MLP neurons of a small language model. Each row is named by its layer, matrix (gate and up: input weights; down: output weights) and neuron, and shows model dimensions 0-255. Each number is 128 + 32 x the weight over its row's rms, rounded and kept within 0 to 255. Numbers have three digits each. A neuron's up and down rows have the sign that makes its largest values positive.
Before each neuron's rows, "fires on" lists the tokens most often at its 100 highest values on Wikipedia text that the model never trained on; "fires before" lists the tokens most often just after its 100 highest values on Wikipedia text that the model never trained on. A number after a token or word is its count.

fires on: "==" 58, "===" 42
fires before: "\n" 62, "\n\n" 38
L3.gate631:206176104072178115190088113139123104137116095163134100100143100192070075165177171095147109106135166173144127121112107166130153114179083101176134088124102180120153155118166137097124121151072097153106161103110159143093119181152091107107125125109128152153146122095149099157093175155140104157111084061122135131136074095153162115126149160150160148107135148158149140120132104121096090167147170117195116091072083130104170098144139110128098095121105138099184133126079133126124155080121139112115155128106128146105097181124158203083133094184123128113119140172148147118052122127135104130109165124124185059083179128127130117091118137152169148104143139167133126148164188120115110179156071145129133132086094131112077117181088188101184096098143102077090186182050124072027109118145121
L3.up631:120141154096096181136135162086127140143075098072071132111080162170089111143190074150116163042116117122138049126111105165094150105146119166108123193137142134183155079168138167140111133118154151114060134130112135159163099077140088102149134167059159098162134119102117123180133162143159083155165057182105138091087150130153160177163137148141093174167124176097073137155125119169145134130153134112124050209127149159146153125122111209171142108167188082178102109136104116183163124088090107110108202118138131160132151098142101091087138125186079124115124066098143149104122124102103108160120135100116211099081066172137150140111117157178117109151092174136206125131128162102121127111105122072130098160134119109156137106098128113123149111121161149111082100148138167092125163126109128
L3.down631:154133123149081159131106098141118123104106112195093141107068093080143176112157083112151118180116129177125104135102137116106154109133114131150093165150156151136150146137140117129093102130118195100059109091071135138136092120106111155051084145114118167160145114110120111138073119072097059141141123191100142140127136109060053143139119118131148220177134125111173122150165119139113097173144113118196156141139194123162088158103089089141121092108218138127117131129150116165195090132155143083158088142076116108160081186158083118118074099134122140129114165125086120131209168185105206182116091115158132130084156167100092093147135105139118121145190147117055163104096152114134116086099183068147131196107169128131138125111119132064108151140105171123111108139148162096136097083156100

fires on: "==" 87, "=" 5
fires before: "\n" 62, "\n\n" 34
L5.gate235:163148110129159155170126093138142118123236106124092136139156117151114161145158132144188122050139145138167080159186109163122131122136173093152084159116109145153125134147127172146139164123105101130143133122108156141087116195165120128129104076137150109143078173119111155107176074144102115119134054166122135077112140142070148181099127091174122154133140109203143170079110147133139098139118168111181144157033115164115134130116085076146137109136103134132135055045075113115071119156138197149122114169163137089154119140100105162132077127127196123109112118186148131152124180100170151097129135124152111093166142092099130130124122120180131128150121161134145114150143129107118155184173113060118138104118130101191114105169076138075161062120128060125068158093057133084123190072167144
L5.up235:076080155172095091159071117105124183108158072148143150085157089106129157158174093071083160141111142129152075066144133158109128123174138103085119116092109160150080072125131129115075095066187138148143138133090119142143157119096156132126153127113110114152171092109126114205133098191130105105127117187140185127045077134082155137108168137145106077138109193073098116173129079137101110135129135088138143070109171128129156114149068152092068123098081118136159110118082137161121148137159142160136170141212172089125186180113134165099126129187127189181113123151136172077110144099137129182115176120197118123120120128144074140108111121179106108106109146187065148117174179113215148138130082077149141140124145104149110135106089113146118108132119094110111095126134108146138189146124161
L5.down235:125105138111110081170053185148095157129098064185139122034100150098114166189065142155148160158152195139171126098086130087108184113112093148141172117081096159151145084118170220107126164121112117139106136113188113090159111115105150159075094138118099116212143152115131090124107091102090149124108124109131139133093138120106095148198125130102098094136125134142105055137089128183103084139132146100103187173157119129106129103106123161130087156137086147132169161113127187128148065125159126102148128112108118153164096110166116097089151098130074081118113081133046093137154116172136089164107161138092084159103120114108042134130090146123125072159129087161113110106129166085188146133140134106111117180130105147124159129110080093105125124084122092141124121184093103191097116207144141

fires on: "\n  " 58, "\n" 38
fires before: "- " 69, ": " 12, "L" 8
L2.gate131:115153098162146076155123073145118190099146156161169126144164108162197078109089108062124105113118116119157138133151044119130129140135063187181131103104129131162073136183089094116096115127131157176172108083154175106135144136140107135148097099135143109115154146154100096070106088110147132079103144141068160152182083147093201101066117133149095100187148137131104160177166114144103110118150195176098131131121171131105137089099187115126127096095154112105206135118117126116123109139127115108108073118124178153082157140115129150144157102108138190140047153181104074133087124139101143082102145160101129128144165071177101153126126165161121110127183165141146163111125084144159118087145112129116117151226068157118120095044118168100123093122114136065114187134107080083089107121133125
L2.up131:149160189161183141081120136152132170097198067094118120146163096128101184142105152061074132139088144096130177126144173110115171170149047159154108066092149138182100145109121107123131154111118118074072163091113143143159050086121109136119120107086180112113133162122131105109100133107148106081106131114084182084063099128112153166127173142184083100100174174168146095131138090074144106113129107170154150076149145149099138093120095182100107102105115188121173180155072163117138151139113144131120128102149155172107163135098142118121146117193143098148115125130125181120155134183082081109126123143130086130142133125178103131087078147156085100088140151187140160091145111174073179151191113181179078166181101101192101170120102134157128143139170102143122141166101089158157092141117148
L2.down131:133129145124119151089132114166160165133157143061111140129148104128126170128120092172119164100122062110156108159169151126119088179148117126132136118091166061154135170102123091166198126147116098158117121145104096147126125170106112093255138160096180099132153095161097128127125141147113133106170124117157187109131112115131135163113129135086184071129159105154179171182133064134128127110134141103163138105138062171117099154149144148104098102150127125123147142126138139092195103091121153089118122151097142091098161105104123049109148224188072134142089123161099134078114147140080132105158115074160138140113167126108107215140143174162116149096066182143066140098099096124162154121175122120101097148171084077159117143100123176122108151122132157113132111146116116159154120103111128

fires on: "." 64, ". " 12, "activ" 7, ")." 5
fires before: "\n\n" 64, "He " 4
L5.gate391:128165142122136160170089053103146120126178148114093117113175149125124122137207117126105125058117076148159110151159171115134086113151084090179121155117127144142136143160160077045164115154118111128098158124140140119068047137146114121122099072151117078079126102116132178024149153127139165098143095173165168104100073137136145070105094095195119106192140101124157141144117112119123153145099145075173086099112133146127109097122136090076168075154144107054082089146132152154122075147107111072142156151142115126148163125136094104174095147061157123104113118177122130115163114140122140208162109207117079130158182098134129139167099137124120098151123161165145133151160119164112111192155152169172086144092088122172126129129114114131126142103095144093158157096148116147157149048078059
L5.up391:108168123150212125145114160141167137094184170171083177099102126053151092146102098129054162096139129116143136155143116115123181138128162064209161092119205117132132134113138164166139159143029146133134095133099161136125129140121131176183202156130113151118183142140097156089145104153124134141160127117110158095162134125106101141158147096100156121104153141161119101160142113114079115118198071060091181085130167167069090176124138088137184089105166135197132144178122135191147114138167119079103124096131110158166032149095138155138090127130177111143170081105107183135173173110169113152079127130116144156164159151123118108078093136117121112121119147123151135109165151131150102163133150098140140159137110100077129163149139107065132173178071158112091135072134129173143136104090154
L5.down391:179122060141106165156152080190086134150126154140095075120155120142108134177153168120145154064096102145135096081109164135145091126116075126148106138116125138158159100197142243109152094098129128095124185102112097092082134129137152105202152114120114062111109100130150185105194140120102110120126096176152171151104172155166111063090134134147128094126119119119152136118114160136086146135081179165128088101121142120125117162086119111093113136208091115146101124126117108108160138128105098156085079135163126103093156087115157148200112160139123108052130110142150107145143186096111166132064118140116173092124086158075122123134160120134127159134091174182119124142143165127142196189134126100121122145086153096114071125191118128035132123130068154053160071150151115119158078130134069

fires on: ". " 91, "). " 4
fires before: "The " 28, "It " 13, "He " 8, "In " 7
L7.gate466:095127125138090114125158123153155127140166185120091162140077116152051144199214137108157122054147098162174118153098100165173121138147120110120096147149121100175093164124132134131136125086119117148126123127137114149124108161174094114105122029132113050183124107146170136164167091129107088120104126141179134140172191147171176133115094106168123156134065093128150155110191162153120117158166107067152092105091185139111102094110131155119126093199155093093072072118065103093152163136092149129152114122126161129110136193111109144192087075103140131114162141169186081107099124154070174131118118142101129101152135145095171085146104097144158204119147136099162134130137135078152125168101130121202088146113096139148147117183095130079102110117069116090098163156127142061153118114103071
L7.up466:134126155150118118112147122105155101104117166120097141087118111143107123118111041142145105081175131175150100137147166130168088131087165175140130131101169129143089111135134066167114137139048123182120163151114193142083074100124068103168074154121106162097111142104109219059070142166091066128128087136129107167094079139146087133127077127108134081129106179180126111141101203123123110077173139083129106135148158169139086136144135115178164098140129125129139100083131052172103134118162091142116208170084155103148097158160201139141059140160136086123133141148117101120144174086166088114087147135092153145131124138125104108156083122127137111174152136133086113103057164159107072124104143130102112118085156098096124094142149164021129158117114180126098106134144158145126123174070086
L7.down466:151118141092121112137121167117144112146139168110152163098110080088118120140175085120132101124178121135162105125095128132170106158165107116135139126151146082146158135109113098145115123136120111175116142118099083113146111136127096105255102086111128116168102167096141169127142112101124114090139147123179141114127132149192127155073072138144165138172105104120178136143150128112091124154125164087165081105120139114139120121114127124132121106169146123106097108132145093095137117141149132114140127149141138112129135171147133144154080255133130145116126130115147087130065155111132129096107134130145127113159096149116165123101079145106085149097141127167104108126136117133124093151138125121144106070084159091135095120161135124000113118110089138105142114117108121116184142128107103

fires on: "\n" 93
fires before: "- " 93
L2.gate325:139074154115127099084099149141132176105096082105155121152143132106094123094127175116085151138131086088134113125151117097123166190156111094146151065099129177104138147108105133091102160143184129149168130149147115088057151137109142118126111139071141111092141071086040125135138155134113197080077141163198157124139101124132141132138179101153085119150075097132179108161128063118055135121105183068176139117142120076134162121149122129111163153065082086092117150106131167078113065069168151121163134091095139170121134152146123080071141087105139115142124126119155134119077133143162174084135103132154089144179125190104134105105052097124135110069111157154097175098088121149142084174143134079164094164159083170104096126136116113117196084098052146143091173131068167125126154120096105
L2.up325:107105115134104132135119110112141136143131120135152150072134170172113161148138104172149076165058060161105094132106117132097093157141138138169041106175158148163091150137145119106061138169146075105211112121111158110163158098148085127138099185136193122127131140181148183117138151129094120131094083166113114106143152132192088129101110138168109137095158120174136084094117105079161101129173111145061128136102117116135124117138095135163159072099070097056172133134152124129156165090188129178125111117151124108126088093177104128089166135206156120083201151204056135135134091138149131131174114112153123108107142169103070178194127149101080094132138159150082149114144087159122133160160135126082094160139143148116089116073089146115155090131167127109122140128079044089117069136073115
L2.down325:091077113133172133149157119131127122117136143091153075089121119224114147132167101101125128096140102154156123120072140138071121154144127104184144092100079134071097131114119140067071183112182145146068084144146099127097114106161158075255139118077121152166115121204138157161124067169125149083158148138153078141104125169183062160114121103108145162155152113138135110123127103147172070123137103132134093183145147168167105177094135112134095065101156106106129179122096122096097081136178135148170156135101183162144158120078135080123191104191139129077123129188117151115115190165097137089118126083134152151135113134121106136146073210128135079123126105110118106116154131116138156148118155140143143161129167115119136155116120134115134123182103159087142136162116133113131087091094090

fires on: "\n" 75
fires before: "| " 30, "- " 22, ", " 4
L4.gate117:138114114172106148150139080165177098064131133194072143174079117102130162159146071128132101150088108159104097165113140098100141148114099119146075123129143091175117118063119111067125124110141123161141075115143125135139077125132143121146077183188082139149084167161109134119121127114153179111125121121143146119161109121160146126094106099076136113171076139165094074071142104135135121170109125115136115104141089086099125117123168178175184039109093088131119096127078180108173110087162107120130151108058088112109078153123103164109164083096137171101073060201124160143087141122093135081121072099139090066107127145126190098174055118124141102134144183047045142131111149113147105162174134142091116180093096184114102129110110131115161106104148146139158129145145108087139166121071155
L4.up117:100144122130105089164115114150132159152117128128113117158115103168134164099108143081139160177126119154122081155138112107122147151115103081121116187160114135168126063111167160093197108090106115173095093191142154153152155112153092089151107113167079128126083170090168141142134117158166136132149114092174149115190126066050159216141091188136105111130146113113157086111090103148148081172150171081149129166146081164128104127126106070195116096120182117173063185149173117118135063129175113185092130144068059152069093175145107132158132133076105131165112131176136128148161125137111116142098113161135161153162159139084163098144107090113134176086163135141151129197153154143119143141119153115102168066156146156155168122119113154151178128094107206126110142088140154110120213159137197
L4.down117:108087119103121128106185125146164136156160084114130114088113127091113130169161130123088161148048120144128145079137094135137146142110122137107176095143063101143130106089216054157081084098007121121175162154154161090157160135149143123226181120145153142104097137144151146102101108110146178118121116116114171142121127142073108086167117146095166133154198175107175141155122095167105080163154112113114107155181143158148185115119152131051150145103124107203121170121091132111143136116107151152100166125122206112119062162154155108199109231146118117119107055071164137118108172097123144100161155152087137146144153105107140140092174107141097179149114165141135100109142134143139132154146144096144158125152154131096164106081129166192097144134128159137172147122147125146147154133066147

fires on: "\n" 35, "es" 14, "ed" 11, "e" 11, "of " 6, "ation" 4
fires before: "- " 28, "i" 13, ": " 11, "| " 6, ", " 4
L4.gate210:134139165086147129142140133104102155144130129112108132110088138104113100169183098070132146146200133124096153140111040140117091083139117110204078077123142079087125148085072102134152120111119142079114126160144104036129132151131108128140120137099147117122111172140107160134178122136126082096132130105168089165110075117083167110143060116172125131117116198110091109124137128118128118078079074150195052077130153088138177135138150146112170123125135171083130111081159119021125101087123119129093089080097051146134144144064184147121142138172114134142115079150120127096159144109133139207144123142090108137145133150097085115107096161124117118120168106140063182125134155185138164111120120146062065135147155143083090082137161201101142149095131150098093158132156149118100211151100114
L4.up210:133116157198116164115131139141149129129173186083115079187096135120105193171150160156122163196138157189166188120107107131098062128068083144174086095150145081119168121103159162105204138185137117149120057114128104123135124121092105065133127091091144132150155158143152087100165127104140108158122120168139127146131065123133108157101061130122138153127154159140126103101132196111133122102097130133159136147127173130118141089212148182134099092118116122126125121059166159182113195139115159152139133089079209118116057098098099087099090124144122133108120135097116154133118090107134089107128142103172102124139121195095158120172081148075103149177118089111085107127027162188117176120152171100110083180129106155108083136110170182128155134150127168144114101138154089129165106115096151
L4.down210:153102127143133094084107077168098114087093156133185085110135112132129175167133163124140114170113123086119173156194094170109107099206084079137129156065133151125121188115160117094147147187145143128144114087130146102138142099128120186154177113140124127082137119124136077179116143096117122110095121146127158075144124136092119163120116129088167103172184120102118113136169026128080106090111148122130169140176072102131075130148131211119149093103157101113125112134083123159196100176140129121139139104138113123016094152074171155185139139132065155186177116120149135116192173124082113152081136115171106117141103124076104131050109142102127097180111171103111132141150098089103118131145134097157153115140191182175141088091144128137069143202116175111108113133124108127176087104123125

fires on: "\n\n" 100
fires before: "= " 25, "==" 15, "=== " 13, "===" 10
L2.gate575:162190124095161097165082150124138156121172120185123153120077116136064101170150133120187075106121124163176113113122135150179112148062103109131091165169159133124157151124102128158097110120122088109161115113163155157125145130160169119133072168153072128096092123134136142105172123111148106099120123191134099163117153117168157144100137156088145088093137137072107160072127099144132086138099058151167107145146120159109115091190140180121171128145143115127058154068206112136144077145113157148125164129162071076116112137108115194200123106132152105137184132104088087184144198101143143150086196109123097164105120195088093107069120139125143124117135170128123130158119127131124137151121170195155124133134201171114106098156117160107150165076151145187169096170054163073134092110072163
L2.up575:100154115102102123117135118179122156126180085166135152102068148151103132176118136090127173101119125162129132045142078137165112136161085131093128151135148076140136144128120133131071160133163120161137122093180139186115131159141090135143081141150097155138079080086124170111181144114086145131125144179163120144121156163139112089140087156072081128107124200116105134082104073145120156123187106141131074106133045177198068097114154137126118140135142082097102156136210109096149096106109132092205162088113156138150152138062143199122108043144127103187147134121083127167120152171250163114102125144127073146137123158069077177113134117080124108124102100158140127102084126127105139162126141124124112123146157139097165134130168161111142150098099196136132123161091143090098133188082175
L2.down575:120144132117127174092128137114095150099111157141125146112149106127143126144112153108119155162089119136164099145133107169157107154126135140099098168179182073151161200118076085156110154145123109165146167087146191133125097130159172107255105127135119125151107132071155186131168122129159091133162134144135130120157168158122117203175139137117103128118136154105138113133087124206173123149118120104207097149085088137169126124109103159126140150126100088119127152156188166127137127179113121087185142116177149114142182138125161119169127201123088131118151122144110046117129184102125153106113173138147176141202108102113134123094140145176134165101106132118113099143153146154133108128126126150201144105099103167103096035172166148000092150162131107127103132160088091113164135125172135

fires on: "\n" 41, "- " 24, "ç" 6, "-" 4
fires before: "- " 41, "Langu" 5, "a" 4
L5.gate388:196136117147132098207103166115158145106165177076117153154169142148097162141183098109147206110073132131099123209098088142119079158124118120153120127156168150133167142141099070108140163110135168124156137143103162103107141136174132107124156148144099092151128091146123079071158141111139132181110127106128121150113134117111101125143079064178139104135130143131127087120194137167120167069039203119108132178136103110108132124117175146140119188093139141121133140155117131117136150165068125147203098127094095077120137098136106106129170111088169095117080078085057165135104111114126102115161092138118100176116160148086084060105117075082076111097198124132123049143075078088088099090146112153103115147107103154103153162124131117110160132100091094081144135088088093126058057149152127
L5.up388:133147174098112052115159128155150188163157099127131132128132085146174126122161131116080147069162121162120159115169098124112149128114114102100087131070172099190115122082129124144201132127114123074145170122175080103080131129089145090145096104142132144164121159104126133075186172086097165133160111145081153103133112186140177100137159101142179127104115159137151180156122160134160101148119077131112153109104082103179172084109092100059125195109135131133102154120141177090158119113113144153106107148136121190073143169126134104144159135137090067141092149131180128045170147202105084195151103150120112054157143140159159153138099064083183117129158098099083113128193068174144183124120160146175139119165108128161111102115149132117166168118154120114150143162192086113062122173105115
L5.down388:135098094132208099173157138178165093135185152117132151168143046158107146082123094157159142144129112113147156147136175166136129135168138129142184108137118159154158104140150168133157132180142090117105216166174058132174114149098096128171143090142147185148161031165135138126141110147125141098100140127166154141105086178138132162122134088128136141116170120109116129173142140123186084105118131120132092105166134157185058090153156165115130151132089103160158157183104143089142128079173182058158104139139155140098205151134170091171179083198148154145153131139140173139079076125159155066155120105110133075129078159088146178082166129111090099188138137103135137145109138128165094185134158132130076153132138155127077160163090140155122128155206168099139062130111112126136118140152148

fires on: "\n" 58, "\n\n" 19, "un" 11, "t" 4
fires before: "| " 40, "- " 18, "===" 4
L7.gate46:126097096147118178119155076100143095077154073053125135158122098072203135182117144081146093183114202113149119082124104165129120121135096120144075128134098100099094154096113150104114150142128097134126172110136097128112135150109175061137112104134131155137119145121144145123146139057201097162128101173201154110159162161086127176137134151075110111133147101098133137111138073147133124181128054106155126144087105170115074142191163135169137109076101112166120141149092114088126138213085157147121139125175158131084056113171068075164166075095087169162095169196099157126108170077136159083115122099109125151113203143087084083129118090121135118120117151134150148130132111120110165134125113140096110157133153174168115098136097132071123118119064142154136221149080110100124090127096134
L7.up46:138047110140117116128173191102167107126172091098140152122140115070103139129167108120111142106125149131173135149144131084074090112128116097094193105118190155099052140110099125067140147127137126122136156066111137144108059143074170111108139136024095152140111089124139128132206072153153199168163130157087071125109169125173127141124127117178114118170125074096128088078039125151165132136134088142095044112186104139084191123156116109104145096178064133067077094102148174075165147110138143101124082116110178129116091121111135169093165097153104111208115159124129144111111147102120122124153156164121069126131135161128137154072123146132121144119071125118156105122143095111113159142140124104157144147147105142153110162094161169134164188095106095104081148104088150088156159148097095
L7.down46:117132076173126112119142159110140157162162149093144091143125110118083132143138169130130153133182221088113123092102148104138165185096079131168151123155138050109118110130144050118125121166122062145120126142139084095129136145083026138237113085122117113117125149103156143152096132077142141104152181145097109116174159126116146125198163149112136095123091158151105130128159212134087046145166164121086095137136081115173109144152109108132153163136085168140146142103140142152122144137106127126122163138111169128096111089130110102153177255114061140128098122131163107105104156092137100093094084126117124129147129122134097189145117141164110133201108131103126063179138087116154148147118118161089081134131209151162173112132153217180091121131119126137116118161107108113114085081126148

fires on: "." 82, ")." 4, "\"." 4
fires before: "\n\n" 89
L7.gate215:148093080129163123124097107144203140141086179081105165093148076131162139185164122114134126124158184159103115131093095168171165105170132190165100132146117120106130185138122112140164120097125123114113130141183180092111144098183101119200114149148139081110167183079144169104153173101155114105158145181136140192112119110144160113101167149096150134134155162151141122103107146114108090107108169157114112108138177134116068163147175130133117114150073165155127137095111043141098132122128095073145138143176120145188081162122185116152059114088139118057145107161155146145135159051158077131109117080125159120128171095078111107175091120036125153133095108100106084167142127160082158105154130109113129130134134117133140107130171099043155135071068183113168132076219105099120109120120125
L7.up215:094106168136121095194167070145134070159128135092097108130061151037075151132171122119064095104099169111178112137140118105149139123168124106090158081115108123124074153104104113083146136095178069083173136145131131164109135180155125157109099067124095135172139102177092095208166147030111118148115099102148166148108169158139146130192092124111138209171084108157139141117123149081166129138069140125135126151124149116144115130143161114089151090139144101140102138027120137119133127144130143150108123107133199101115080178188141089092097150100090163157165158173136107105165129141129152105153103103132090115170155100120182107186136100113136192135165132142088107122124122083125152133146108107117075139114102125176068086103161112158111148158136076124071081135092138110102168085083086
L7.down215:192116135131110137119121111139081087116160161099132167090112133160129101119151116097121176137147089168138079118120127151142171150145111090118097137142126111132114142134131151160142163114111057114121109149157103146135132142175155131193127091151115204158084181119127150126254104121115112116160129073176169142132191140140161154123115109152110093095204088082123128101123102138134127141141079123134129120140144134113131096141149106092141103116132162088065112088176024146112115127136134086150091158161123111150149149148136102126083187096111157129139107101111101159156125164108148139134138114132119134136160176065151142113141167037147105094127181131122112118110147060098168133098090142103180173103125059122114105158133098000096099113113111142123080166104162123133162139140127

fires on: "==" 39, "===" 15, "ill" 10, "om" 7
fires before: "\n" 43, "\n\n" 12, "on " 9
L5.gate700:136100142104171124140145073114110153129102123076106072173104160126141097123137068144132099053102063126169080129138123180150159070164127125159095200142158150097076111188157131086135131120171130060122190173143059142133121131148131139113086139158077122164119135149096130060128121129116163111107117139129139136114082122141116134128127166095119145136148140143127173109095154122151145219119147195157125122093114158133125111120155119103090134137137180093163125101113135084110153069189100118126150132150133088174101122186123124089103070060148117155126147130161072058086103077154161119177082098102121134164128122091112120133161101151176068158182148110110163093135161120111126080153146006133157164099154095163156161082076167103118103153087091112117170136080152112146174071155108
L5.up700:139115181163127150161109151108076167121102131140082113123128113174113096138115072154171114099122094147135109157110121178098143063165150011166153090163126159132166154151170143141145175145099139138151141153125138153160107163146170165106061189127084113167171117129136138092142131078165127151122075153105135145099123120144093141096116050115157117163121107086175104136104156090145091150114202118076121161079084085136089125165108095137084151171103132107147099080114163161133038148178139115152139098176167125097171191122111128136205155149109122151113079129108150144134145078139067173188166133150176091117146129098111142123065179088176105097085110140053109112125163128112102167166124110098162145160147098178112126118132113103156062132134125167070177089120158120133083163107146
L5.down700:102216139153063128120118112136102141180162150184140194172031085158120110173133168082105148082114098094153149185154123101148131191153154162083136189128083155128113145130167126083082138084113126176125101126072137119137175089179126154131118127073103112112124192118065079070097131108070112148146092116114131150127116111052130135221188140195129129149154103157172124149149159095132104148108109097142161138115073116131169110125119127110114104153142143114120159078113117083098161170120082152105109096100068147140129156141109130186167108114141183116148079134090133124160133120126129132158146188138134115116134136130107117117160163141128143150109115131096193077094115101136184091189182136126105186139142112088086060182108092081132153168088131120093139119143159117071167172132137

fires on: "\n" 77, "el" 5, "og" 4
fires before: "- " 77, "ve " 5
L5.gate210:143079145129145128112091082144214146130139132103170071167136155095094071142171145146211110113118119131136159205114108163192142083161094133158151102068164115079140141126122112130129114125093166111179158115068148116148116126129101136114085111109111159118103139171157102142160142087094155144064146161172110109135125088096110139074145101148173084117148171168113092107113151110128118089105124142142135134111123091141112035133132161143129117115113134169122101099116090081114125188183115176083108105157105137142051150156181164135137111139093101124126092172138174127120153151084146099151163079153096155182119149072087097142100123110115090132146136149116124071139143156000150069104166176107143131220117187122106080137128166106165090064147087143136113106113108121081152117090169
L5.up210:084167097144187138055127117110177140185153116085158104017171121111145111108185112153102113081115164152098153130107097154125105126115098139107142126157155153131150156138102167179193103081109083147063068119119150077168194174108073195134132141098091103167118145170083126168123119168139095146115146152132141136149135156157099098144150075116157141081190156157110179105116151143137102134164091122123102192112133163134113181150157154088131161130132159108114134141086184179082107105186093108124128147140165126093122179153140121098154113149095121177140144147172142143166139070165066113172119096152075139116077168120120122106102116124150128138073086148080159108090172138110179113161109159085101142117125111145089149121146140134161160153135111067194114098164062078123154125056072
L5.down210:111137122095145114091182145137153138094131137108142200037136139101112142111095103126103116132104110088152185172167178126060119120110090133149110141079068087120148133171104107125075109122142146089068159117118093131065137075095124135184199130176137100133134070097141178102105136170128132138157081086147184077160100121158127084108135138152133094225107088127173111123118063173177113136114092145089123118081160165152132143118143160107107163205134139145125129095119119124128168176071095113150162126091145105136136198147112111135154123161047167111130188089108152108123170094136143125134078148121095057097104142153127178097125209136142088090136111095157127120100138156140176138170079135107116157164148128167134205160099125067130138093096152089152138141086152135149108151159180

fires on: "\n" 59, "| " 12, "\n\n" 11, "- " 5
fires before: "- " 55, "= " 5, "B" 4
L5.gate634:187142074088118139114076094126120101083137073105085131156145179102087125106151184075169136117103181156143197104147116148175106122130135092156131113159118119122108144068106105118132076192106097103094109151104174088140090173120115133147088130163117131108109154119161131127140081115125171147128129121157132104172105133126123103095087137112181113148181159187166127114121184180104087133124054108142052077168083062154096141137081159097106087125097107136132116122108112115141107160133180133120074129101145094178122125095193120138120086098116153135074153161100116086189172124111097154085134102099112116107163149104136063135072181095090154071180133068098078159099082136102156162153145169142151154094156142118163092115112173071133130119069175150152100109191097101108137144039102
L5.up634:130102109092161143146095106180166160136130169090143084184150144150150128126081213170101157127140100078070160105154177131133088150147111150197104139097222121118082171192120133095156159167103161129161119140209141099123095096125118145158100167137073155121099130085159129079102110149146080117125141108148139158141144105106099106131138078202112126105103114188098127185100152164129190131153126071109144089139107144157117127154105140081125163103095130091155118159091100113130131171132146109139121132146153146124099118169136116156169121191153147112149187110054118102102128205116128120092215079143141110052150168151112085146166094115140167125080116168107157118077105163086157118158128154094143151124072179097129127089112172132134081166160094164088181201120132117112154120089169
L5.down634:131113140157094074093113132184142147134170143097118102110154168096173083067135138093096070119159129114190214113157176140089150133136070109181146148092170146124167127159113110190172203170165089180135081132208123081141117140109154140131129108114163135125072096131113118136142172096068150120080152149111173123152109172158125135094152134159209090152171115139148154146074163157115094105129122139089145105108168088139145144096112114096147211108117153156159148138126180027141154135167139111180160161134139153158133126115171126090155083166097163071090158118134138170157117134115126097151129134118134085089173147120131156120127184126117155103144100142135168127128099148150143112200061121086111171125134152122066127131152112136110131066110136153206126105068121173197128112135176

fires on: "\n" 23, "own" 16, "manag" 14, "hold" 11, "becom" 10, "provid" 7
fires before: "- " 23, "ing " 15, "es " 10, "ement " 8, "er" 7, "er " 6
L3.gate391:162122052143106098149128107115128097097123118181066150120109149076093153108171144085119127116132193064114101141133133090122110103124119073161171160096154135147163114094152118095097091119139181083128084147078082135137098109135142131128069153097093156079120121094104128077125108104179096120105106139113148138158140095151158174136160075139101116105133130146114118129180169157090131129150211170129094104113180138130074115052117134197170079101127118094093208131073119107090104117134163149164145121090134150148107142108090121089150075126123099140123154145101134204169149123110112101132115097167102140150131199087096101139088186136132157058148146146125196183085122084113141203133155115115059187158185103121122135113111133148182099131120155156141133160105127071090165094045073
L3.up391:193118114136185096119129127088126097139088111158084098091108190100106193130128106106146124137169166039149144127122100070131131150082121106140166158078154142123143129126156145135130051129127113106104094160093113149185102094129144129148151129120128137111180109107159107131127129095169138155133151101134148119140174124147199142105206098098092102140144117123112093145120159169118125129172194144168069073126193132138099154080097112153163119100094092094117175133078106127113082115174098156162141095170142165132078108088048091094147123120095133126119118115096096167193167127089142151143150133185097148176106206110126117147109171092180215097147169135127123190131131114176173187135127133105096169115143111117115119053066179172138104143157160171129118123111085086123147119070057
L3.down391:118135098101197105076168155093142129121115110114122093080136144156141134161128114080097129118203089104137122154121138115126120182152137143095122170118099129127147139133208164117101084170155113159109097154114126122108126097114114159216152116118118160121145150120117132172138106151184117167129104141142102106133166161120097152144092101117067148127144159079094167068094137124180137124140139120157081134117170157171060197142079174151164182130149070113135174155131100149172080091110106099128102107174171174078089180085080110092182176139125126106127145137138112114100169192097174116098126152187110142151200119127093167150158137119124151107133201171122061093145155144155145105167164135107160238154130131137100143103118149252134134142159177066135131108114102114144105089118124